config.toml
num_hidden_layers = 13
hidden_size = 160
num_attention_heads = 5
num_key_value_heads = 5
head_dim = 32
intermediate_size = 512
vocab_size = 664
hidden_act = "gelu"
norm = "layernorm"
norm_place = "pre"
norm_eps = 1e-06
positions = "alibi"
qk_norm = false
attn_scale = 0.177
bias = "all"
tie_word_embeddings = true
parallel_block = false
init = "uniform"
init_std_qkv = 0.0358
init_std_o = 0.00702
init_std_up = 0.0358
init_std_down = 0.00392
init_out_by_depth = true
optimizer = "muon_variant"
learning_rate = 0.00691
lr_mult_o = 2.0
lr_mult_down = 2.0
lr_head = 0.00766
max_grad_norm = 2.0
warmup_steps = 200
schedule = "wsd"
decay_fraction = 0.602
decay_shape = "sqrt"
final_lr_fraction = 0.1
batch_tokens = 16384
max_seq_len = 512
doc_mask = false
train_tokens = 125400000
max_steps = 7654
dataset = "wikipedia_en"
MLP neurons of a small language model. Each row is named by its layer, matrix (down: output weights) and neuron, and shows model dimensions 0-159. Each number is 500 + 40 x the weight over its row's rms, rounded and kept within 0 to 999. Numbers have three digits each.
A block is one neuron, or neurons of one layer that tend to fire together. After each block is what it responds to, as a language model described it from the Wikipedia text at the highest values.

L5.down12:553541497570448495568472482473504491495579481569534556551464511516468517510487526486491511551488554517405531474566468529568556567509495571497466561506451495515561522539479477496448488535428470448548506423553531483497460472546518517462545425476520440395443457517464521464511532516520519540437475493476540483492536427504505464438477511509469572472513466502465461475479428458505465553493502509533505471397561517532548500543455468529486571537536531461489463522553438431488510500476489
L5.down157:533436550507478532519582500539509393509493511519497525472523524577491490569534486510511437586539472463489504514490498454483499584558475497477497504453500531490492450540474474547502416526461565458482508507511501483490496521516526508498483596463449517482512457488449532460493565519490477459471539504530509513506491474552444536494492463489449519508543552506466473590484437531534479527552464454465532468583405477506526558566457520447533467510533479443444616524483554415516403453478501
L5.down197:415506476510545506441533488499541529508436457493534463524522515537519512517539489525523450495514538458468490559478532450530488563519460540483450526483484627508557514434455486464545467457471512510514550489478480600463496539518523551492551525449569541520474454536486459447459459469461499504512493459575447543506468516525552488472519485572453503447434519544484495425479522541556533490474572535441569428476446527460446517551476569531485471508497512469444445502609436522515461532467474
L5.down278:532498507470511521552450536555530483441494524514493424451495501526542466462461544470499484543486422429519504446568527544532507488441508507494470470523507437469383462531465583428504522540496544505511545449496551520507516498576494543478445454544453490553513467458489485540522506523487601504516475528467492517535555411547442498461464423488507525497560502507485529521550502535569513509487492501528494562488443576550469473508547564497391441549536501480496506456524481446555438441535517
L5.down334:468609494443491496406538490447486501418552518512482419466490515434535550535439466477480511521488473468578487575540505527451463541563505518553548491501485466490468582516520494514507490543468546538464476490528558459517504524547505511534523482471475570500565477520462491456471528535599479475448444532496391565455458526531521566535549494437460483492462506478490496472476488510450579561529463492480481475527501501487510566510442505482513518540439464414545501530472530498455538424506552
L5.down336:517545452503540515500537540510467477576401536556489570504534475521452569481457501502499460488517540502549475503580490465557531553476423527526385521479502518510534496499441468371472480521449549492474481445527536564496515476557506518504497555477490508499510503514507506531505568465494462458457452502524476520532625521509474473457439454517487476467554478499432519483519476518489497535560532474418492478538501501524528492519555556418528396486547502487498487478480426564527488477454563
L5.down421:480451519495531413539533492495544573489442441450447477492482488470512473488557479499484479503476479469464529510547508477566563561488425482472479472490524463499505488484526549569371470522467467502510477524425562501540558484520483531450528502482466442579489521539496525465444547473527561520558496555524530537480512456514467503480462509532572553519520521571497536482496547477443460466546508486522540485442509521562415418603543495482463569568397501525489483483513531455492523473527449
L5.down506:498497417468489466537550512463517484515411533530513478606526532531496515464444519493566485449534547481499492532484459425517484501473476496472517523517425559468549468559451472520483513478458465554568518526505576511494550519440544456486533467416522569461500447512485426542529583519560481419488436540520566519552534473525566485509411467518478490414466501519462489475533504549511479537504537546476504535571518521489541434499483558512471504461438475479456482458488529564518437503454462
Tokens that finish a set phrase: the space after "/" in coordinate pairs, "the/that/this" after "At", and word endings in institution names (Institution, School, Republic).

L4.down226:484550434555506536498562427531524426524504489470497457507463526487412544443473583540470489504522498518533436516497455538469518516454460354486512511566416392521514523497518520458557520510470499398527524519499487516485583490478509455562480505497465414548445568559528486600508487496572518509490519558512487486507491488482484482541521531454443490523543539539471514506508549572484516524455445482513494464471497457487417499485542474544492461543493508481508515493530478558505464502483570
Tokens that complete a verb phrase's auxiliary or adverb slot right before a main verb or adjective, e.g. was, has be-en, original-ly, n-ow.

L9.down42:525519510538503580540557477409508523490585510480464637487513433537543526489492593495444554434554461469502453492521441499526542497514428447479456505543518473491425524543432521511494535535524545480506483576506472487498464511463502517472458518437489557486480518490492481467469412485535442553466484550501525542505475477509515469502525475474513522504432492482495514396498424529496480472485592500470432475490512509508543494453436470519509552591524482467538581471584519488530487488527479
L9.down285:484565588489476550469453523488534541468510512509520468430497544434497517487511508557530510578523504572474537549509505493529527436531431490518479541547566491550461563445565515492572478516499456488564518536493501505421572470484427484435473497498495492426479531521558450499550456532489517502522499516442480505414508541499525416549465494402492524522406545462525489538443485465443506484551475540490502504577539474451540452478559496509496470509567538477534499473512441470428470453454511
L9.down321:573507520496498520465459572485472463472478465451490528464514486473519387517529542498472542488464529446523515515505509454493541502487555496469468439516488488392590526521453468520496551490489532525483531538536509471507541531546478486444474495490530459557482507525529556571496452523456453541482520486518503586553518451419437519427496541453456447550523471497510510561494522566578470492503507490506460537472587449555574418452525543452439530455556456471542541461559483511465429531490464
L9.down426:588445473450483502481465514500445414534390502424528463500487521527506529563470433506426509505533518521511482570470535521563488437546498549448461443506533469503486453547447482435518536541531533409507583518514504498458514442506450574479565477476488480481585508582443466469539485505483477570488435528522518500518502495488564517482531524463488555553541527476465453492496496531530484488440550514481487477565514398511488521487513459473510528519525565515511586493560501513498497500431448
L9.down431:474504484463535528568453508427485507453573466495472533446539496530515483492464485415499504482525555542537505565483491488518610427513492467469486608522455481533566508473419454486571478501501526542515486436492414435544475513525464509494528536525504539444522530459520514524523511515588413497454517579524456482530515503454521467448444457496494507543461486506518543519490517511521402533531429537487504537459493543580532464490521577541515493512415517514505555454505453494468530435453485
L9.down436:530477527502446516504539551489520515486404543493489442521493546465425481463550510538452517437542482472483464510468516487451496503490475568503512447555540514497421504497490516510546512547491456501470495533447491476469539481506404579483506495491464402488480545449530472499502456457481472499487501545528512514514500489508503486506527545501522535528475513452541493555360488444463428451508510438549510580592562484540546494498470489580463433557582519562457553457452606511509485498504539
L9.down493:536471426537503457531535447482520547461484461464531446577490505506518528467474412546448572439529537494502489553565475425524448543436509499523478447458498494505511506528513550547547427520414465496574471492467481491509542487463525563518561551460523488479505442576471431472557563539527463538506526510494477532466398543537420505585465492536508457470480505459493540494481498484534484549457481474525499474510483519460527470527461507556521551521422512536512547470569425452476487581490511
L9.down509:506493523567484476549513503481509503453461474553535517567551506421446542558527520556531538476478516512558537449476478464432481452480436519497528505556525494465521467541532463482500484483460490525503515495532496442419472603505447456544544440451439470518496484531526478583494522479485497590500387564517506440453572583522476477512494536464546507483516508495442489485454506464542516514517545477504487483506537519398480457539526405451506485509415508516557509451509565563494480579515486
Fires on the article a, or a word-initial "a" piece, right after a transitive verb or "as", as in "created a network", "held a news conference", "played as a midfielder".

L4.down34:515479521487525550437494468519538448483514475439516490486576481466451542495518575524487517483532494452509481516490515579451470472533414552510515548526522507522554482483587543509449550515485448434530543550545516537546495471533474528447460493509481550517532448491492469515473557530564574550452391533481447519502472528481566539477448529482497543504517455493421526474446475481444423501510477523534472496451451466463534502571461423507457423504528526441488416490512471584528585463503518
The article " a" after prepositions or verbs (in a loss, participated in a), and word-initial "a" pieces like actress, award, agreement.

L9.down26:587459508500498552468408478546493571481537513526479452515497585492562557572443472469503465505485502523511455478497476491529487511508531431514523432514514498514491479422535395564561394520488539498525553560513532465466439489478426488558493494582541440414513533467440549496492529442481488483470527463467540559520550553510505510488539469524529468535531522537474532492488486591497453457491504516471518412498466520532508497509479580414480483516452493454545551487497473496541458540475526
L9.down106:558526507494527462504518537540536475478466422440505482446513548422497442519509463521493527514581534490492487505522556487659495493492496518465517473508442553501512500513483492480547497470534475629515415572555459545521463480510527521565444416535512542524521482558471523473526479465479486481526548452450546499528501511530476517506479560468456537461474471518472511424519458470480508474482557508435477473459459421523560481507428481523509535504599525442524536508538489468472441535538438
L9.down111:565535570517552475477459508508498444565474397433525522467529542510448487506442534505521552508484502531486454513507516438482405497529467541522601520469478480514480491492504504458506498464530442566534476487433565485470477553505471530526536480504503475586546535545470584530493535419552499534502431464533511512490480554491446522481491536447521517393503541518462471504521510523524487532448466539502539512442553559512508513520495437499509528390483506463487494523482377511476497584503443
L9.down163:561482494456581481537546460506479548513372562498556473440467486491482518509591467507499518490530506429489515495518578495547521497581500511417471483528516564447454543455515484486543464493486503523524459424506482484498468475482499452506460501513466493565512491438553515550561488453504493539574496475475466505491516493567483480538455521524467524514498473489535518510549481555396446544386506526547434510565528517479547571507449518522465469564506514512452499412550436446491536480512520
L9.down191:480526501537541502478477514538512517523505432520505466441477505517590483541516416537480532516559480505473526497537501518575505522482398465482476508565556522524493463481469417468538511526539469465516412512539505482449554478452564454560492522545556542539489560552491472548475484459505568490502487498476553434485598441499534474448459567511482475494472440505447460449512443529447503481505520516471565555481481488497535572466489602472446507491566508502413474494431429484470541495466542
L9.down283:517466548521512517465475560525589505558547536494511521477501533497484523463470579504440509473539494447499488516475498496514564553508548452464517493491427495535451485522460478569517403490525466510494457530470379501511551532504535438507532478400481451577471495446526543535480431484460503565544459489511550479503532541578479566477540491452522463526619469527432459507523499447496528560490437466519471484430477495447514492510492412505447496559515475502530473497548498594483498503506476
L9.down407:503509444548449497504529458548450503466475492385530453449507443426532546550500498528453475539477545493490473487557539453527441513466610459525543530509395532453575530532503578514473510504503441497481498572516477502532498561570574458502511519463527439529611454461530495535497460456502513508501511490481518516554495499486508450529516458528512472502511512486472491472489490411479481486538566505538531466466522572543483444524520450469424553517497545474459448514543496532536479431527417
L9.down412:488497461558485520441591495542441486528506495470485484514493524530498462424533471513564498555493518552448464495474375460483506532496501511486466483498485554521485463514453494530496457551515597407435516535496443432555534541467462540510481491439493527476444514474519450468503576465532421526528499520482443487550579476583523528537512543409552507474463537548553440497470496530535458442433543469504483560551489485490489491569507517572488565494510549524428488488462549541523481503499503
Second word-piece of a split word, chiefly the m after com (community, commander, commission), also he in height/heavy and p in repulsed.

L4.down57:529534413518480455503486502483435520553446493449476547538477487528508504500477496426497460526500548472453534529488478542545457602470551510469499559530566509512501479452489449581446525490607545474516515535478539429517465413587514509552535419421499566544497521482533526497480613522527445515512473526459435531531478483479479530465523484530481498543494489507514479491511493483428438525486483511564529570458477486507491407483463527462553560502446479543509546498525451449504502431531467
Short second pieces of words split into odd fragments, strongest for the p in Com-p-any, Com-p-uting, Com-p-etition, also t-e-legraph, P-ubl-ication.

L4.down201:485469465533466493526505541452533459548454535527543469482448507519504476482533540520562486500477453452502417511451490500543585481539510513514502450501510456528545471556513480542412478470531533477538542616506530521480587448496522486483481523494504506589553461529460450530523547465491536497521571473443481492531445548523520496522528461525510508567476538529500477464473450567564559566484451485424508504411575474489512446505457468420521498492400415512454440432495526509510526456510532
Fires on the last subword piece that completes a common noun or verb split mid-word, such as st-ory, squ-ad, Serv-ice, Counc-il, sh-ow.

L5.down6:558443482470463492526473461435489566482522500391540568519467528483479569425502499517444446486523389461514449506470500560465471509516438523456517517499539519522534500532498557489563459452514554630540490490470468502456582443537506471464434472510534454506514464496548484510462511522556504516594516491551471561474544546532478542522426546499495594470544483438412497467504560522472539483469502475510511513492470554498479556539495540467521527480496523513527518492491495435498439464461520
L5.down92:496484504499462494512527489435561516535528499484494417502531636436516528512492503496412446469445497492519568518513527566450493564614510493494450514456491441513536521508548434460520543472515514491536497514501496466516493548502530596488460486469558526479503535553504489528503490533465490458482522478508466608456493465536507439548477491516586544512522415483516436460549489456527543544515505450445429508528413476551470443469458536405532534488515511485516508498458488484493469524587494
L5.down108:526570541451466492449507509439487449533463511506471443434506527515435445496545527486424497453537491484500469493494568495509523459481528521472475566547565477545487524532474453469500508532521527440446566485513462539490520601488474550496505489477502423499521495542500483495546474552522516552542550538484543525506500458540498476515483427474579519516540487489433536552470490522470509523476443446430519464477570543550438552608468562469449502422428449509551562477470456535470487570523428
L5.down245:473515472527510510471456472584434547517499479432487476461511484481513475448546472357508481467525438551550490471453504533485504512567473518529495483481482486566477512487459506525584466473459532489503461565523619536516473453491512480522507553498519426545441515479486476493512505514497597425524494484468508505429503520476497572538492479528598587494515517530449553511533554571544525466483514536482439458504473498472489528537510535490444487535498598517463523439428446500513493432544500
L5.down400:417520573552475444500483459561511530537484460464411484535506541450528490490478506461469591510536526459428487525545544544551498510413543513476543471469454464548501443547450492502492486484488480426574506490506562510524487545477440395481456529532503418446548474449508512509448452470554459526490563480549567507518474457471530551554482494471510504524439483534491536440536535474542504529524495481513521536470513547568477488513543457474439512435419502475505534521460551577528533494554531
L5.down424:455508528519506568533464520487497490467455555560513498477455484505420477442467491464543568469473479441522528442485498585574558520440517552486490482434445501460459536563529500499490543537509536521520506468490458500469501448553493560488525476499493549487509516449505513493528516428436505498515423426488531543558456478569526453507552546427563448491511418539385480520571526528556528482549472480548537503458500531448551489516440578498556500495502467414505496544511499520447468488556461
L5.down484:412549476494509448502506510516516518379492517557493455456526488477450567517509452442511489511479553496477537533530511479518532497548493537462463418397463522465495534531516449535555497504507524491435485527446510414566513493536424482470449523533543540467520450476534462532432506467421482494476515602515527509493465535507509535509467493521609524488520510458471497513465503506565483509449558487549465485442439563562559477576485494471492501451471527497551580441502472476511527528560558
L5.down503:539477472530465483574551486528511481522441510432474459573470518496454506421468423492447478471469517450448458531503549554505519514451466504504485465501524496511497474517520496478457541550540428551490489542495478510519486492529495523526524490493509481515504454407484498534579565462521515545543641529518434533457484493487458557512481435469554577482533465552501430442550553506460555485501443551501516472499515474539512542507493541473451495524565533533566496372562503436511463507428501
Fires on "n" completing "An" at sentence starts (An early, Another) and on " an"/" the" after is/as, plus mid-word fragments like da-u-ghter.

L5.down70:530458502537473590538541486445465507494584456479481484562443481524463513479499406501482475478507481478500511511521562549524489514588409518519480498477472483512536568510570502518493533522561515484455439551460505522520535435547456547521542509457589474530512538491450464416492450524510463490496547485488511456486410448444502508503520525423560496496567446468486468479458496517549525576541546504530528518526535514503504465473563396517467505449488475472526418503551490405560506471493449
L5.down189:550442503516505565518504485494511567465520596479572514482474440522479556484588511483535524446548486502512501484510522479487463482485463583553551503481515507505498480619467525544482420532516435528508555475460470559454498549509480520481455494491434497552423483498528511473497511493486483535534391478528504417459517543459497473558495450453515548487531469460491501509465450457478525481423480514440463517525513389499479562517516445572569443545566489473536500466529563489503556463459502
L5.down194:516549503530523477503441487551498470443510496517446486544550476471437549532560531464465518607488478452533506522488491523460465504603525537519517591481522507454475454532531473517510590479509482464489447548469566496450569452583508431479552477535426481485513518513568502517395536496474483474450462524464513529485524517506476517500514434442483533526434455490490552501431444489506442567488531495435434512551500515492509457514491569446493489485535470451525558469603522447542512498515457
L5.down326:476517526470519536483531562460459491448549508506509386506515523456475520466546548493473503550497488519514530395508453452514538498546554607509478483457544514444504526511485498578472543525467570518441477555440474468456483531517489537432499488502513497436487487545449455523546422491453489543463466573552454463519469460474470555494485466474381558546513494532546482454526475471539546446510540473452490516474571460559441518565500503492437554515519514576512488518472478526552550553487481
L5.down345:468531471570498520573472520557506447503488533385548567498534447441483502489534480537452488481568564509566523469473459592519479563536459561514440462477481509561527470475531454482500455468447432569471492454486516523418475532542409531552516488519455533483497526580501605523527437485490452592456532470481466430473534502530474495509547544477455496492518464467449461484467539494521506477458581489522488475548558508462543514501494456440519535533519444532485515490528497501480551510475498
L5.down436:515506514492423524558548498499562438504548506522470497502507502384435507534521470478488468476520504429487495526477459453475507489570431471455530526502469505524499472463475572517520523523446540474478492486495491450454573487614538483427494487552476548492440517557506563542541503463491493482448535534517597477483595488538537503446486502430463498489523460464515520546475547497518457532553518492551503478531440468493519462604492488433490435579512531419496484483525542570461549441481537
L5.down478:552478551498572538542525465470522499481492468433481554561410551529546478434502454553486490405507504478540433467452464463468504533461445577505471541483515456494513497459469553487453526496501484478469508532472512511465414484503539572502442524451511521512546532511465459542539594509529492452538556477447498457547544492505508464513515528523491537474513512512513484548513492393584507511438442454495445536532489392510563469527522482512507433514477490571492458547499565489496453514554586
L5.down505:529510443504479520528556485489552492482454499506497546534567454440518434517484542491401426453488456437506503497434542428442533498516504531524457563500449499503485455579530372461493482473441432466450469479494494442548432516482513523485562464455505520499551484583550493464500523508520603546487500460506450509537552513539525473588435501500468494476548516449478486473522541491510442509500511527508466475556518560510484525536545566543489500486529499498526505469520429492514464526524620
The token " a", mostly the article after is, was, as, has or commas in biographies (was a visiting, as a fiddler), plus word-initial "a" pieces (appointed, aimed, awards).

L9.down27:485535481460525447561467536524496511431526454529464543528493538532406550483472471529457474481548466532532514497453482518475511476563479453462478506453415529479468517446549495535526507414497483463487489518516416460575454467531535467456504544539492483505544544474589502500446492465530507595627453470472524481501518532487532503502397502504527466511526550575456495468543555456516555475477516562540515438419453531540503532476420554486494456525479505521537495548465547460498575508493523
L9.down82:569445475460470539513518522488549530518512560520437530520514450539474461425518509454464445464501484495474503520507454492496444562432525519507513492506597502473517482470516460503510491439493489452482442446503537624500520523533520449497572472442466511454434486480539486478423535511512511470537462535462584461462493529572537477394471482543535479551457523471469481612565509443513472534474544532497438518435562463498556524488519554498520507509510515428515492558592485496563529510502492
L9.down148:565474510580422469498536438419502529534494536466462428450515516470408568523450472498531530493525497503511507595560525507537557502491573565521489540496444503534545539558507438500452462481417481470563521483537533492508511497460493541495492446555543515508512460512522487477524458558487552424471550545512450443533529540574482500496463551488446491462540499490435484517559475434501529519474495521527477495507550447474449434487534508503501479485417480464502498392455503461548467578534524
L9.down327:578549506525544523427441543482528422467486502457542415458438460461519494500470502539529471527498539552434543551518503468486519451465501510454461570502533515569510548501498552494423496508498453448446481491502487447527498436559441526573473511517543460430470492430533510499515506566450525508497512480501479436532500538520595491535568494523542520494539489477441476527507485465506603525537540527438540438471468575450527489487490477475490487579429544508561467460520456461513506576468538
L9.down350:537493503506492523420528399493549481457477510443499483536464430580450538481505495499416524510513458439518545528549481522480465491519535507520493485507546483593495515546492561511510498529585543532483566490576480521476457431470503462504482558465481515489487519480527559496472469533449563502463484526419474422374438484437491442426483480493499490553489564473546496495489559512508476448491531452461528445477515490546500548488518549544473598516469533569524537487557494452548513468548497
L9.down411:543454525501519509531538509436522552457471528508519483527540427503505474416497554512500520504509505482491492487541530516443554495509471523485491468486471463492521525482537558466535448577438567467520539450443535499386517516410385496487489493521518526470411547410507503525533422523465475471553569465500539532487404558492479450474510454480509500503478497494577502540563508439527485520541474461481454506519508502473504531556543544538580540576517453472461508493513574532417457531496533
L9.down438:551463541521568514571497547512530485509577497481406498533527493521520514492560510533518520555499536495484527528509444538472531515535503517539460501564536485499475475525419494490592463495533493533529532473449515506499472481488533543500503452524514468453437580476438462429513489562485401517532453480505517530541500459421495524433556511533509434463545557468525444539449499494520559480422433529474480488407471509474477500466557559430535508502578412481526473476572463425509467486508452
L9.down456:520547505539436457586421485492524511451484529479540552504521552462552535473525526549442559558515509497437548524551497551477521503490500465517567446473428542527454507410528471469518449510487505363539522442485506482516524533503498454480526484515482497468535403416520493470515510388558498531467487537517476530482430576525513491524502500530459541487508459505565519483557503437520471486489454529494508482474509523500509534494497420484456487548503525489436574436545450484516489574576533
Linking verbs is, was, are and the article an, right after a sentence's subject (it, a named noun), as in "It is the headquarters", "was an airline"; also scattered word-piece fragments like "ore", "ly".

L9.down25:514424452451508440503465508500459450483519491559542502485491403450474461524523480530517520486494475525434511548460518547479573564489505547577441578483550576446481505458538474513428568492471515517507504429478452493483505499508596550450462526494508500518484552531487489479566471497417504519538504504496527490532402526486577508505565448461471494541480539450473496450516447478516564501438460575491431528442480538522446522456547545514482506477596554579477484456501489493515458515518501
L9.down116:483545487389465494501514472494468471529478511500476487527509467565549577461510577508535477493486541473474475505518471491512467465471447486520510548549532557505509536508431537551507512500494567473568601493481511516509516503429427559465569471467474477602522477468540480533553530484488501516482389485519495548537540472488521391490510461422460548468466425473468475471526480569450534517490495541499477490550513532525530401501476550473595486489551425485469500446453487509531490485565519
L9.down215:512487494546551534454456472529494511514465483444516553438485414522488498462476490463465426473555489490418519540514522562490529537456484455554590481515531507486522548565432477580480559472519506545503510463486523518538543571583538436512492528499506538507456449478509454511471514463479491548497483609442471490503536468454525501509479501477495523559466528506508566528498501450504401507530424529449502458460538507514512481510468595567450564534433544466438499427466505478451577466534500
L9.down248:479480438466580527534464516433465531623451449469466466516554456537511433488478550558577445490469462505516510461552486479478494516565534501556478467474542606486437424558460505541493458461428527404538525534456565502548546501519513567493459515560443504485520491505533511450500507463550457524568458499543544505465543498457440523487450474502464493418485479548524545505455494504508539486497506443468495544470558478440481502564485531573508487492538565522459471511462489502500475521517518
L9.down271:542506428486399507440517486507457528517505469467502535486492552569543532498500514477446503471483532451524541512472517472519538517508532476479521500538459432497471431615534551519448454496511498446500460536548489473543423497490510347481548554499510522502475497524520544533476572553557477542527513427404504504569538531537541476513515490477494560570504499497503517484523567525503508473556478452407450522505453559506481418529504478433551450476480439527439472516477469530511539499512533
L9.down273:523554533526569505486498567537531542582412489532447482528566481517505485569571540525501484497509548487475521545401535454566509512455478519439500522472449500530532507495452494513468490462482592516521469468527509481494494533565521466528464514446483562486530516448504498537454536460433576467516452523471420546519484542430561570422502458461460533517507488533465479383491560483526483520485543475469485481521515464491493504487473551497499487497458502453426452405491536562551518487528419
L9.down390:477422494576497455490459474563532466552453556442513510474481479488434434502511524552542530503521554516457490504501491532510503492531404488534471442532529535556546494482449480558468511537501392563467515442607495518539451508588499494513487486516461478515522531513483505496596517498565481554594472466437497463518479532532495511546521453420424508476448515460520515450538468481531477510499502511462490583487442463462432501476505555411522535494575507521499492511440458538510444493521507
L9.down511:533509476462480514482469488494486508478453486466531502462509463595494558535492534583448525495519482424550424479488491468466444412461550485438507497526405561537515508396554538415506427513583557550500524567509477522444488566528476534507497535472549502507530497504479465540517511561501474508501597495467494458550550497464476417503494522486515473463514499519485511529536475491474453498440553474502563535431481417566579530597500492517452493488537457520490486488490530519437486535518501
Final piece of a word split into subword tokens, often in titles or names, such as on|e, Sum|mer, B|est, Maj|or.